Weights of a small GPT-style language model, trained from scratch on English Wikipedia.
Size: 13 layers, width 160, 2 heads of 64, MLP 640 tanh GELU, 4.45M parameters.
Architecture: LayerNorm before each block, learned positions, biases, tied embeddings.
Training: 173M tokens, 5292 steps.
MLP neurons of a small language model. Each row is named by its layer, matrix (up: input weights) and neuron, and shows model dimensions 16-79. Each number is 128 + 24 x the weight over its row's rms, rounded and kept within 0 to 255.
Before each neuron's rows, "fires on" lists the tokens most often at its 100 highest values on Wikipedia text that the model never trained on. A number after a token or word is its count.

fires on: ":" 74, "-" 17, "born" 7
L2.up324 [173  86 114 140 110 150 145 129  75 143 181 122  84 105 118 152 115 123 144 125  76 165 144 144 117 119  83 138 123 161 148 164 103 143 103 128 142 102 122 167 112  92 103 116 126 146 156 128 160  98 154 111 142  93  92 132 131 157 149 136 148 124 145 124]

fires on: "v" 22, " des" 11, "is" 9, "if" 8, "op" 5, "in" 5
L6.up437 [ 98  85 120 145  62 148 137 132 120 107 157 103  79 114 151 165 142 122  97 143 179 103 130 113 103 102 101  95 129 162 109 143 121 119 128 119 133 120 173 147 120 110 139 165 137 114 126 142 146 154 144 147  99 132 109 127 137 131  87 119 135  70 123  98]

fires on: " part" 26, "out" 13, " on" 10, " re" 10, " occ" 8
L6.up114 [167 133 154 168  95 108 142 106 141  93 180 111 124 136 117 145 155 120 140  88 181 128 108 128 115 131  91 135 141 105 102 124 150 113 139 130  91 126 103 131 105 156 126 108 146 104 148 165  75 155 138 158 164 144  77 138 132 159  99 169 124 108 140 139]

fires on: " re" 36, " sur" 7, " star" 6, "ar" 6, " cre" 4, " per" 4
L6.up225 [153  99 134 135 115 104  95 135 116  98 138 156 131 148 146 160 174 132 113 108 136 125 106 157 138 154  86 118 111 150 139 130 111 149 148 125  86 138  94 161 114 118 111 123 134 121 129 151 155 161 170  78 124 132 116 114  76 191 139 129 126 108 142 133]

fires on: " (" 75, "-" 8, "(" 5
L10.up519 [125 126  91 177 170  70 135 146 110 135 116 110 164 138 126  94 104 124 137 106 146 105 135 139 131 145 162 124 113 118 166 137 115 137 134 128 120 115 136 138 136 161 148  98 142 111 157 136 137 112 110 110 130 141  92 101 135 153 124 158 153 183 104 128]

fires on: " by" 23, " |" 19, " on" 9, ";" 7, "3" 6, " in" 6
L6.up517 [158 134 137 117 144 133 148 114 149 134 111 167 115 135 128 131 156 117  83 105 132 127 125  80 159 129 143 129 144 158 111 156  99 140 148  73 155 104  88 155 118 167 197 103 118 142  86 161 136 140 146 133 100 110 136  71 117 176  80 143 123 126 138 132]

fires on: "at" 29, "et" 24, "ft" 8, "-t" 7, " High" 7
L2.up278 [116 109 172 119 109 132  98 128 128 127 125  98 137 156 125 131 114 201 123 122 112 133  85 108 101 170 129 152 135 163 107 132 132 105 100 111 128 122 127 146 114 141 130 117 129 145 127 169 159 164 145 153 131 118 173 154 117  89 129 125 141 111  81 149]

fires on: " to" 35, " for" 14, " including" 11, " |\n" 7
L9.up254 [150 150 111 171  87 130 127 144 105 118 120 107  95 143 104 123 159 152  94  97 152 148 179 136 169 137 103 153 104 134 102 122 121 167 125  88 102 104 125 151 104 133 106 144 137 146 149 138 148 104  95  88 113 107 125 127 115 192 133 101 134 139  97 115]

fires on: "==\n" 18, ".\n\n" 13, "==" 11, " at" 8, " from" 6, " as" 5
L4.up534 [102 139 146 154  84 123 125 121  82 118 136 136 106 160 149 168 137 114 146 139 149 159 123 122 105 122 135 155 135 153 107 107 121 140 128 143 132 162 120 135 156 114 103 149  87 115 102 110 154 152 170 141 107 143 115 133 114 119 118 133 115  87 171 121]

fires on: " l" 22, "|---|---|---|---|\n" 12, "|---|---|---|---" 11, " serv" 9, "|---|---|---|---|---|\n" 8
L2.up227 [129  49 127 112 104 135 141 163  93 146 116 155  96 162 112 121 150 135 140 127 139 165  93  99 122 129 133 114 142 115 155 113 130 173 171 122  98 104 105 120 133 120 145 129 105 111 142 145 123 131 155  96 110 107 115 106  90 157 142  93  70  92 165 167]

fires on: " he" 16, ")," 14, " fl" 12, " she" 11, " enc" 9, " =\n\n" 6
L4.up600 [127  88 122 149  93 130 102 130  84 133 147 159 118 147 100 134 129 115 151 179 135 107 179 108  82 121 151 141 105 110 124  99 129 168 105 159  97 151 104 162 164 161 120 149 111 125 134 123 144 114 138 141  95 143 111 106  99 131 116 170 107  89 157 134]

fires on: "al" 15, "r" 14, "ap" 7, "end" 5, "att" 5, "-e" 5
L9.up383 [141 132 121 143 130 136 150 169 124  99 120 137 161 151  92 101 156 137 120 131 124 143 111 131 113 135  78 122 155 123 135 123 125 138  99 138 119 142 100 152 143 115 153 134 114 107 119 114 120 123 129 126 100 122 118 149 121 152 107 144 139 155 122 129]

fires on: "20" 16, "-" 12, "A" 11, "D" 8, "F" 7, "E" 6
L6.up515 [133 168 116 154 109 123 132 159  93 158 107 112 128 162 190 151 136 130 134 117 135  83  84 110 111 123  89 126 142 168 106 148 134 145  86 125 112 110 167 127 135 141  75 105 146 113 132 118 143 142 119 126 104 140 106  86 130 112 122 157  80 168 139 144]

fires on: " re" 30, " there" 27, " cre" 10, "re" 7, " disp" 6
L2.up517 [140 128  98 136  85 141  98 109  92 114 129 145 151 120 127 126 182 126 134  98 174 117  79 115 124 178 126 171  79  98 143 177 121 152 128 121 123 117 127 136 121 166 115 154 122 123 110 112 127 134 140 104 123 155 133 129  93 166 137 146  98 148  96 127]

fires on: " |\n" 35, " She" 11, " she" 9, "els" 5, " It" 5, "ings" 4
L9.up175 [111  98 110 120 121  97 161 136  85 113 136 167 145  89 163 140 155 124  79 102  81  94 120  91 101 150  87 122 108 147 146  68 106 151 138 141 149 100 151 133 132 175 159 150 133 121 137 116 144 165 150 109 155 121 128 117 155 113 174 118 138 154 150 153]

fires on: " fl" 28, " sl" 15, " le" 15, " sh" 15, " he" 7, " g" 5
L4.up582 [114  78 179 108  78 125 115 118  92  76 146 137 126 162 133 158 103 112 196 150 119 123 126 110 133 124 135 133 137 117 108  92 115 143  93  90 108 141  78 127 167 147 125 144 146 118 144 147 143 129 119  96 110 129 102 123 118 159 143 167 106 116 138 128]

fires on: "O" 12, "L" 12, "." 11, "P" 9, "K" 9, "E" 7
L10.up382 [136 126 134 145 129 131 119 145 109 143 147 106 118 162 107 171 135  79 106 148 144  84 141 116  99 109 124 166  98 173 133 144 140 104 127 103 139 136 124 111 128 167 100  93 106 111 156 147 162 138 104 107 131 151 100 145 152 154 123 130 108 142 110 114]

fires on: " comp" 33, " sett" 11, " Comp" 7, " trib" 7, " def" 7
L2.up140 [154 112 127 119 140 129 107 110 107 110 108 154 104 175  89 101 131 156 125 129 101 140 108 138  94 124 106 170 146 141 144 120 118 191 143  79 101 110 138 184 150 148 120 141 111  89 134 120 147 143  87 141 163 114 161 153 116 130 170 192 133  77 154 135]

fires on: " out" 22, "ight" 17, " on" 13, " down" 9, " short" 6, " re" 5
L2.up279 [118 130 128 102 136 107 135 167 124 146 128 124 110 138 119 118 165 108 114 135 139 140 123  82 146 173 138 158 154 146 143 185 113 134 135 118 135  77 102 137 137 153 133  92 147 149 127 135  97 146 122 124  69 107 146 112 121 122 123 138 146 138 100 101]

fires on: " &" 10, " You" 10, "o" 9, " to" 8, " can" 8, " Form" 8
L4.up215 [137 161 131 167  95 140 148 107 144 122 129 158 108 145  98 148 113 141 100 110 169 137 119 128 145 147 128 123 153 116 149 132 127 126 142 130  88 100 147 179 116 154  71 122 152 127 144 165 138 165  87 160 126 125 143 152 128 170 123 128 111  87 124 136]

fires on: " (" 76, "," 5, " =\n\n" 4, ":" 4, "(" 4
L2.up315 [ 84 113 151 157 129 139 154 126 132 124 133 139 147 135 118 110 101 120 123 180 109 125 139 137 102 132 113 145  85 162 132 149 121 120  77 142 152 131 131 143 131 125 106 126 166 123 144 150 126 148  83  95 115 108  91 117 127 164 154 124 126 151 143  95]

fires on: "\n" 14, "S" 11, " |" 11, " |\n" 10, "R" 10, "O" 9
L9.up32 [ 94 121 131 171 128 113 131 166 121  90  81 102 133 153  98 128 107 109 146 117 124 152 127 118 162 125 119 131  78 122 150 115 117 126  89 135 124 111 101  99 127 140 143 130 108 110 150 137 202  95 111 117 131 139  72 111 119 139 142 114 135 156 115 126]

fires on: "ip" 36, "-" 24, "p" 7, "le" 4, " and" 4
L9.up292 [ 83 109 132 127  91 118  88 133 139 101 183 128 101 128  66 121 158 114 144 130 134  93 160 169 130 137 155 171 148 159 140 141 116 163 130  99 155 127 111 175 161 122 114 150 117 130 120 118 149 159 122  95 142 131 145 127 135 166 139 145 148 113  97 124]

fires on: "==" 18, " |\n\n" 9, "\n\n" 7, "===" 7, " |\n" 6, "|" 5
L4.up124 [146 125  71 150 106 141 123 174 124 142 176  91 110 137 128 126 127 110  85  96 148 111 123 100 118 148 141 130 109 194 125 104 175 177 164  98 131 105 118 121 124 119 165 148 109  96 120 124 145 137 131  85 129  95 114 115  89 146 114 132  84 110 109 129]

fires on: "," 64, "-" 7, "Pl" 7, " gradu" 4
L4.up298 [151 134 120 133  95 134 151 166 134 129 118 134 177 175 105  99 140 131 119 147 151 130 106 134  99 157 131 170 114 133  97 124 138 142 138  97 133 119 167 177 156 124 132 150 134 135 161 136 127 153  86 120  94 131 119  98 111 108 152 172 114 156 144 144]

fires on: " and" 29, " en" 18, "-" 8, "ergy" 6, "ll" 5, "ward" 5
L4.up217 [112  93 144 130 118 143 127 104 130 113 155 134 108 137 109 108 159 108 141 150 115 104 130 169 131  69 153 109 116 183 159 110 173 166  87 115 173 143 160 116 126 143 100 153 112 140 132 163 147 113 106  99  92 145 131 142 140 146 141 121 118 116 124 152]

fires on: "if" 20, "op" 13, " in" 12, " des" 11, "v" 8, "on" 6
L2.up536 [ 85  98 124 170  97 135 117 134 164 116 160  83 134 125 109 142 132  63  98 155 202 104 172 156 111 115  78 160  93 172 142 160 115  86 148  99 123 147 169 163 133  87 140 178 101 145 128 109 141 151 122 161 142 145 124 136 142 138  99 117  96 119 116 114]

fires on: "e" 14, " of" 14, "0" 13, " —" 12, "D" 11
L4.up565 [144  84 165 128  86 137 145 111 112 106 127 153 136 125 165 101 131 129 126 144 148 111  95  72 118 116 100 133 119 185 121  92 134 115 118 123 132 124 168 120 130 176 140 109 124 134 115 114 116 100 119 124  51 149 125 109 100 149 118 126 118  94 118 107]

fires on: "re" 14, " per" 10, "lo" 10, " un" 9, " no" 8, "e" 5
L8.up37 [140 101 121 115 141 134 138 137  96 102 136 109 108 118 122  87 130 170 137 102 167 144 108  98 125 109 113 114 166 130  92 139 132 105 127 143  97 115 141 170 156 184 112 154  69 106 129 118 121 132 174 131 101 150 112 161 108 153  94 122 112 140 107 112]

fires on: " with" 21, "ted" 16, "osed" 9, " –" 7, "ured" 5
L2.up2 [123 134 139 130  81 120 151 132 131 109 122 174 169 115 117  99 133 108  96 173 121 108 131 118 135 148 160 155 108 121 128 105 130 150 133 147 164 131  91 113 147 116 111  97 156 148 167 125 137 107 138 114 109  97 160  94 137 145 139 166 130 144 102 101]

fires on: " l" 32, " b" 20, " st" 7, " tr" 7, " dist" 5, " opp" 4
L9.up606 [173 110 121  64 145 140 161  96 115  99 136 115 129 181 112 116 133 157 130 104  80 143  83 111 139 151 143 151  88 141 137 104 131 172 127 165 125 102 111 129 159 152 121 138 143 108 127 139 148 114 105 124 109 109 204 148 121 111 120 131  77 125 162 108]

fires on: "," 81, "." 9, " -" 5
L6.up416 [152 149 154 166 116 139 145 140  99 147 129 118 120 156 154 109 142 147 107 160 102 111 116 131 137 148 104 158 159 136 118 144 118 133 124  79 150 114 142 174 131 138 136 161 128 153 197 156 145  99  83  94 114 115 112 128 149 168 135 133 143 156 139 154]

fires on: " H" 89, "H" 11
L2.up518 [132 161 100 139  91 134 105  94 111 122 121 116  71 149 125 126 148 104 199 125 113 122  96 122  93 158 144 171 112 135 156  88 127 180 131 133 118 118 103 143 128 153 129  94 132 111 113 141 148 125 106 132 126 125 131 117 109 144 108 119 107  91 134 128]

fires on: " ent" 26, " \"" 23, " Total" 9, "." 8, " hold" 7, "|---|---|---|---|---|\n" 5
L2.up472 [114 129 130 109 114 124 129 129 111 101 107 142 114 159  87 175 184 112 112 123 110 141 141 120 137 109  98 149  83 152 158 140 121 143  88 151 139 151 146 139 132 119 100 141 104 117 127 152 156 151 114 113 145  77  96 149 147 129  70 124 130 157 119 116]

fires on: " high" 15, " three" 15, " low" 11, "ounter" 7, "i" 7
L2.up634 [155 163 149 132 120 134  86 111 134 122 153 115 174 117  97 157 135 152  87  68 109  90  91 106 144 149 105 131 128 155 110 173 123 105 111  91  90 142 143 185 158 159 134 136  59 143 140 157 139 191 155 143 129 113 131 103 120 145  84 151 161 142 111 124]

fires on: "-" 21, " at" 11, " club" 7, "C" 7, "I" 5, " by" 5
L4.up491 [114 138 113  93 120 122 147 119 120 134 128 132 188 130 139 115 171 121 108 104 148 111 110 121 114 128 121 134 109 125 129 112 126 125 124  74 147 144 123 148 130 152  87 116 103 107 155 161 122 124 180 117 125 115 124 132 110 126 127 114 136 121 138 139]

fires on: "gr" 21, "\n" 14, "u" 11, ";" 8, " |" 8
L2.up456 [116 139 158 121 141 115 155  79 113  89 147 104 104 134 118 148 128 144 127 115  91 121 134 132 126 109 119 126 105 125  89 152 115 134 101 134  93 146 125 145  90  75  98 142 124 124 141 146 155 133 174 117 151  90 103 105 130 155 141 147 120 118 102 150]

fires on: "," 61, " d" 17, "ld" 4, "ed" 4
L8.up534 [126 154 141 120 113 159 172 170 113 121 126 111 120 153 148 134 135 127 145 158 140 121 132 100 153 104 116 185 138 142  79 143 131 126 115  75 151  95 140 151 177 126 138 120 153 135 148 118 134 132 125 106 102 120 129 141 149 145  98 151 147  61 114 123]

fires on: ".\n\n" 39, "." 26, ";" 13, "," 11, " groups" 6
L2.up499 [ 98 131  88 126 145 135 108 136  88 113 129 157 170 115 142  87 129 115 144 138 133  89 167 120 104 125 120 133 151  84 116 110  77 163 162 104 160 126 119 117 134 124 186  95 100 125 117 167 176 155 124  89 144 132 129 162 110 137 157 157 111 120 157 109]

fires on: " N" 19, "," 16, " " 14, " and" 13, " R" 6, "." 6
L8.up99 [132 101 149 130 114 108 147 145 108  72 141  99 145 151 160 155 127 103 141 138 142 109 134 120 127 169 133 134 150 160 109 128 119 122 120  75 142 126 132 177 130 151 174 180 160 120 145 107 167 114 136 116 137 149  87 110 130 185 167 150  90 150 145 116]

fires on: "," 59, " He" 6, " he" 4
L9.up251 [ 76 117 110 163 124 123 131 138  79 112 150 147 127 154 136 114 110  92 138 146 126  80 173 143  62 118 139 152 154 135 130 148  79 153 125 165 166 118 120 128 122 143 145 143 119 130 158 133 144 165 101  71 137 130  97 149 133 102 168 120  74 126 111 106]

fires on: ")," 25, "." 11, " moved" 10, " was" 8, "ed" 6, " died" 4
L2.up283 [117  97 176 129 120 136 130 161 100  99 144 102 103 126 129 153 118 111 143 149  78 143 133 114 128 147  84 121 139 148 125 118 130 163 124  58 151 106  96 157 141 122 147 103 147 150 182 128 159  92 141 113 164  93 135 130 152 141 133 147 151 125 145 176]

fires on: "0" 16, "+" 15, "is" 12, "1" 8, "er" 7, "-" 4
L4.up118 [149 112 111  99 145 157 127  82 126 131 126 150 162  98 123 120 174 124 114 102 131 112 114 131 119 113 126 127 144 109 136 105 144 130 146 118 152 158 135 166 108 135 132 164 124 146 126 166 131 116 197 133 173 101 128  99 125 161  91 102 128 107 135 152]

fires on: " p" 30, " between" 23, " both" 16, " aff" 6, "==" 5, " from" 5
L4.up482 [116 106 100 128 125 120 162 128  99 114 140  95 133 181 111 141  86  95 157 117 161 132 137 152 104 139 119 143 114 128  96 101 111 118 100 131  93 171 154 161 161 128 164 123 113 111  87 120 145 147 154 112 140 130  87 110 112 133  81 110 103  98 149 105]

fires on: "." 32, " |\n" 21, "'" 14, " to" 13, "-" 10
L6.up527 [131 159 119 169 129 101 155 160  87 129 133 147 107 101 153 162 165 103 141  97 103 174 114  95 140 148 104 169 125 151 126 124 109 111 119  90  97 141 101 135 120 153 133 140 134 136 127 158 139 118 128  63 105 139 115 139 136 176 151 121 132 135 120 144]

fires on: " (" 30, "ure" 16, "'" 9, "(" 7, " Time" 6
L2.up37 [100 154 139 162 132 111 120 151 110 151  91 161 163 123 123 121 119 172 107 129 125  98 157 143 130 112 129 167  91 152 185 135 105 119 119 116 140 148  99 125 134 167 120 122 119 116 118 154 162 134  99  99 135 109  86 130 103 132 139 141 127 159 113 114]

fires on: " d" 22, " elect" 17, "ect" 8, "t" 7, " on" 5, "-d" 5
L6.up428 [142 127 133  98  94 133 150 156 124 127 119 127 165 137  84  87 158 133 141 152 166 136  96 108 127 136 165 158 102 135  90  96 124 179 109 125 142  92 137 138 154 155 105 116 115 132  88 108 146 136 148 104  82 156 119 138 107 105 101 129 108  97 162 105]

fires on: " appear" 13, "ear" 11, " are" 9, " make" 8, " making" 6, " allow" 6
L2.up222 [ 98 145 117 113 112 129 173 110  76 123 168  84 133 140 125 143 170 118 142 103  91 113  53  82 110 170 101 128 114 144  86 129 122 149 108 151 110 104 137 149 140 129 124  92 149 152 118 143 145 166 147 104 117  86 160 108 146 141 109 132 152 123 130 123]

fires on: "-" 70, "if" 12, "el" 4, "err" 4
L10.up133 [135 130 126 124  86 153 139 158  86 157 158 112  94 101 129 149  97  84 146  87 140 103 138 126 118 174 101 144 120 142 113 127 108  76 135 135 129 139 112 142 120 103 125  81 160 136 144 140 143 150 143  93 140 139  89 122 118 184 150 119 132 115  85 130]

fires on: "g" 26, "b" 19, "ab" 12, "f" 8, "ev" 5, "7" 4
L9.up120 [131 123 133 122 151 159 124 102 141 109 122  91  98 168 105  96 127 131 145 162 126  95 111  72  60  92  72 136 158 138 112 113 111 145 108 129 117 125 121 170 119 143 126 133 122 120  85 114 144 149  82 112 112  93 125 138 133 160 133 157 124 132 150 161]

fires on: " de" 37, "==\n" 20, " Al" 7, " Ben" 5, " De" 4, ".\n\n" 4
L6.up120 [106 124 153 179  91 116 165 141  91 119 142 148 106 119 141 166 130 112 134 149 113 196 144 120 120 117  95 144 109 175 103 113  94 151 106 142 173 152  90 104 143 128 133 162  81 110 138 124 147 121 141 125  71 151 110 136 103 143 131 143 137 147 156  72]

fires on: "F" 29, " f" 27, " that" 20, " who" 10, " which" 4
L4.up338 [152 134 120 151 111 146 140  99 123 106 141 131 114 147 107 143 118 150 153 134  99  67 110 118 136 175 119 166  98 126 124  99 134 148 114 119 171 118 133 188 164 170 164 111 114 123  91 132 125 140 105 124 150  83 154 108 144 141 118 145 106 124 139  67]

fires on: " F" 32, "F" 23, " f" 15, "-f" 8, "af" 7, "aff" 5
L8.up420 [105 135  89 113 138 136 158  98 147 102 156 105 153 155 103 119 148 103 150 129 127 130 116 139 136 173 132 208  81 143 108 123 119 150 103 133 157 118 131 136 165 126 158 123  91 124  69 118 141 119 144 111 162 111 111 144 126 112  78 131 137 147 133  67]

fires on: "on" 19, "t" 16, "-d" 11, "an" 10, "en" 7, "ado" 7
L10.up611 [139 137 145  70 104 128 137 135 119 135 154  95 160 123 130 115 151 161 141 146 147 156 129 131 102 155 121 142  87 159 110 122 115 115 126 131 105 118  93 138 128 125 120 124 112 131  87 139 122 115 155 105 127 123 120 141 113  89 139 122 124 186 158 144]

fires on: " D" 33, " cons" 30, " d" 21, " elect" 4, " ch" 4
L4.up467 [125 147 152 126 117 140 164 122 144 103  90 110 174 182 133 140 161 133 131 159 101 143 135 111 119 104 100 106 118 122 127 106 120 156 123 116 130 150 163 115 103 143 107 155 124  99 107 144 156 114 115  89 148 131 115 136 127  98 111 127 104  94 147 130]

fires on: "B" 32, " and" 26, " &" 25, " by" 5, "C" 4
L6.up606 [101 129 133 132 125 129 113  88 142 125 148 114 138 153 121 118 163 150 109 139 150 105 114 131 104 122 127 141 108 109 158 137 129 143 126 101  84 133 120 197 156 170 101  98 119 126 149 142 141 153 130 131  84 129 133 147 133 102 110 132 108 100 124 109]

fires on: " ent" 21, " hold" 12, "ent" 7, " Length" 5, "ed" 5
L2.up133 [142  87 140 104 136 168 173 130 120  94 128 119 109 131  74 164 200 106 133 123 128 129 153 102 128 108 124 140  74 136 153 100 135 121 135 152 170 120 146 165 155 167 146  81  97 120 128 128 142 150 142  99 143 142 133 147 142 113  89 102 116 146 117 147]

fires on: "\n\n" 34, "==" 28, ";\n\n" 7, ")\n\n" 6
L6.up257 [108 146 129 128  74 141 120 123 139 115  70 131 112 127  78 128 147 138 103 165 146 167 118 106 148 123 135 177  83 154 104 101 129 152  99 158 127  89 138 131 142 146 142 139  92 107 120 126 149 129 111 149 125 138 109 107 152 124 135 116  95 142 147  63]

fires on: " more" 20, " less" 10, " human" 8, "er" 8, "ect" 6, "itional" 6
L2.up380 [119 170 134 160 130 169 147 120  88 119 102 115 181 120  75 142 159 106 136 149 165 109 124 116 113  91 141 154 110 121 118 117 131 118 130 136 166 113 131 132 130 158 148 146 123 136 155 142 120 123 106  82 125 146 124 150 175 141 127 109 119 107 129 163]

fires on: " k" 35, " she" 20, "ä" 9, "ark" 8, " She" 5, "'," 5
L4.up311 [108 153 102 121 123 125 123 107  89 118 173 156  92  92 124 133 167 130 132 119  68 117 104 114 112  88 145 112  91 143 141  79 128 133 134 170 198 120  88 166 146 137 119 159 115 137 110 151 136 115  95 121 152 123 120 114 162 139 183 110 132 133 158 118]

fires on: "." 39, "F" 12, "P" 10, "M" 9, " MF" 4
L8.up425 [ 96 123 127 114 109 129 111 126 140 131 142  86 152 167  79 113 152  62 151 145 137 116 123 129  91 118 130 150  91 125 141 139 150 144 155  85 160 124 126 138 111 155 121  88 103 121 146 150 138 120 100 130 130  87 112 136 150 124  97 124 139 147 107  77]

fires on: " ch" 30, "==\n" 20, " d" 7, "\n\n" 7, "===\n" 6, " ===\n" 5
L4.up322 [143  82 128 161  58 104 158 143 105 103 134 115 125 166 128 157 164  70 110 153 153 162 112 103 129 116 137 139  87  91 110  79 132 140 104 157 122 147 147 120 131 156 137 173 134 111 116 136 129 127  92 120  75 112 122 104 116 137 124 155  91 147 155  86]

fires on: "ost" 21, "ind" 11, " All" 10, " ind" 7, "ur" 6
L4.up59 [132 177 163 106 127 169 173 120 134 130 140 141 146 135 159 138 136 122  94  98 134  94 161  96 121  75  65 133  85 117 115 160 122 113 128 142 112 158 169 163 134 110 157 126 151 115  94 103 144 154 165 115 117 126 160 177 132 102 115 153 112 161 151 130]

fires on: " is" 32, " =\n\n" 32, " was" 14, "\n\n" 12, "==\n" 5
L4.up604 [110 173 121 152 108 145 142 144 124 105 133 143 112 177 142 155 162 112 105 142 147  97 109 140 146 121 132 123  86 107 132  82 133 118 112 151  90 107 142 137 140 102 105 170 118 102 167 100 132 161  68 126 111 117 115 158 163 114 139 141  97 145 153 131]

fires on: " of" 28, " in" 15, "," 10, " In" 6, " from" 5, " During" 5
L6.up452 [ 98 154 120 145 112 133 155 158 101 123 121 123 118 149 152 120 100 114 129 120 123 131 160 121 116 139 124 169 122 153  80  98  91 163 101 133 142 107 137 139 129 124 131 151 128 147 116 129 147 174 190  73 139 137 133 132 119 104 117 131  68  99 143 126]

fires on: " of" 43, " w" 13, " from" 8, "-" 8, " in" 6
L4.up631 [108 131 127 139  90 114 187 101 128 120 129  93 106 124  76 145 119 112 154 130 141 138 163 106 133 159 125 173 111 134 109  87 126 174 135 146 119 110 141 167 178 128 126 112 161 153 112 103 150 109 167  95  90 124 142 122 170  77  97 141 120  96 110 133]

fires on: "p" 19, "on" 13, "ric" 13, "ic" 9, "in" 9, "re" 5
L9.up221 [101 163 140 111 140 131 103 125 114 106 105 100 159 127 115 177 180  89 129 110 158 122 123 122 144 137 131 127 155 145  91 139 126  98 135  81 144 119 129 160 123 108  94 128  72 116 174 156 137 135 141 141 149 163 109 146 111 154  98 114 133 160 162 127]

fires on: "-" 39, " b" 16, " ch" 7, " Ch" 5, "\n\n" 5
L6.up298 [123 185 117 173 114 124 131 130 126 117 106  88 126 139 109 137 167 132 175 126 192 159 144 177 127 117 126 167  64 103 106  73 113 144  99 133 119 125  99 131 123 128 118 119  99 107 101 130 146 103  96 111 113 167 109 124 102 147 121 114  92 137 136  88]

fires on: " l" 37, " del" 15, " rel" 14, " dep" 11, " den" 9
L2.up292 [ 95 109 121 143 135 123 120 140  82 103 146 101 177 117 164  94 149 104 160 116 127 112  95 117  92 114 130 109  96 121 102 140  87 135 114 106 137 103 129 130 181 147 149 138 101 109  89 137 146 162 105  79 117 136 128 153  86 153 128 192 112 116 185 103]

fires on: " |\n" 50, " |" 23, "3" 8, "6" 6, "7" 4
L4.up163 [123  79 100 108  88 125 111 152 149 102 147 149 101 167 142 107 131 145  91 147 138  75 130 109 132 133 130  99 161 135 179  68 119 180 131 115 127  90 117 143 119 143 181 137 119 129 115 126 158 142 132 138 117  95  85  85 112 154 105 113  97 106 115 118]

fires on: "t" 14, "ar" 11, "p" 10, "ab" 9, "ually" 6, "ification" 6
L4.up494 [ 82 136 132 151  88 154 161 163 124 135 191 172 147 131 119 133 152 138 115 132 173 130 135 115 155 133 125 143 135 136 110 124 119 106 170 135 109 146  50 148 128 149 140 124 119 133 139 151 118 158 137  70 106 142 120 124  87 116 133 171 179  99 107 122]

fires on: " re" 40, "ep" 7, " On" 6, " on" 5, "On" 4, "ve" 4
L6.up50 [141 114 124 101 141 134 102 143  85 145 152 127 118 122 136 106 149 116 144 136 137 113 109 148 148 154 106 147 143 146 155 130 130 156 103  86 142 123  74 185 101 133 114 104 109 134 139  87 134 153 154 122 125 107 135 126 128 130 102 129 147 158  86 121]

fires on: " " 45, " (" 6, "cl" 4
L9.up153 [147 127  97 128 150 112  98 112 130 130 121  87 146 141  81  75 168  93 132 135 187 166 120 120 117 113 125 126 100 145  97 121 111 126 132 130 176 120 114 130 192 111 105 116 138 130 140 100 171 149  99 100 149 124 118 171  93 122 133 186 106 158 137 141]

fires on: " ch" 38, "ch" 11, "er" 10
L8.up469 [125 175 160 121  98 159 112 102 128 116 131 136 167 137  81 138 149 129 143 156 146 117 163 105 141 121 153 147  88  73 143  89 131 145 107 139 124 116 131 116 131 127 104 153 115 130 107 159 133 112 117  90  98 133  93 175 117 113  71 106 126 131 121 104]

fires on: " Ch" 41, " ch" 38, " r" 7
L2.up233 [138 150 138 161 144 152 139  88  82 119 100 110 146 145  98 111 134 156 131 135 131 153 146 132 134 120 125 148  69  83 136 105 119 158 100 141 169  90 190 153 127 154 145 149 144 108 151 150 165 117  92 131 125 130  82 116 159 128 135  68 108 131 124 143]

fires on: " d" 21, "p" 11, "4" 8, "ach" 6, "ic" 6
L10.up569 [106 126  97 125 122 143 106 149 127 136 135 123 177 101 124 129 133  85 156 106 138 111  99 178 127 130 124 126 104 122  65 157 124 125 135  91 140 106 144 134 170 154 136 129  68 105  74 180 159 140 137 113 132 123 129 153 119 164 115 108 130 150 141 117]

fires on: " to" 26, " World" 9, " political" 9, " Russian" 6
L8.up11 [131 133  86 140 194 132 138 125 112 131 137 118 108 140 123 161 121 121 144 145 115  83  96 158 110  99 115 144 108 134 118 140 125 141 103 139 110 136 127 189  94 162 120 117 102 104 112 158 147 103  85  90 134  83 117 106 147 131  78 132  98 124 133 111]

fires on: " can" 29, " le" 15, "lo" 9, " lo" 6, "e" 4
L10.up154 [144 110 153  86 142 142 127 112 111 124  87 124 124 116 113 108 134 123 148 105 168 123 132 114 140  87 110 153 109 118 102  75 143 120 131 116 124 133 115 192 153 151 140 156 108 113 129 147 134 121 157 105 109 162 108 144 111 118 102  93  89  95 106 162]

fires on: "g" 42, "r" 8, "ond" 7, "f" 5, "u" 4
L10.up546 [ 80 163 119 143 113 127 142 125 147 125 155  90 126 154 152 122 134 130 131 129 144 131 117  95 121  81  99 148 136 133  95  79 105 160  98 134 137 117  93 142 138 153 195 139 145 115 131 139 147 112 131 120 103 116  92 120 150 126 129 125 128 126 130 134]

fires on: " New" 27, " Ind" 10, " national" 8, " ind" 7
L6.up45 [ 91 178 138 125 151 157 155  98 133 131 130 114 118 142 106 123 159 113 144 133 137 106 128 153 144  55 119 162  86 138 112 127 102 139 133 137 122 115 121 171 118 162 106 145  97 116 114 138 149 148 116 115 121 144 143 153 119 116  61 145 108 137 175  84]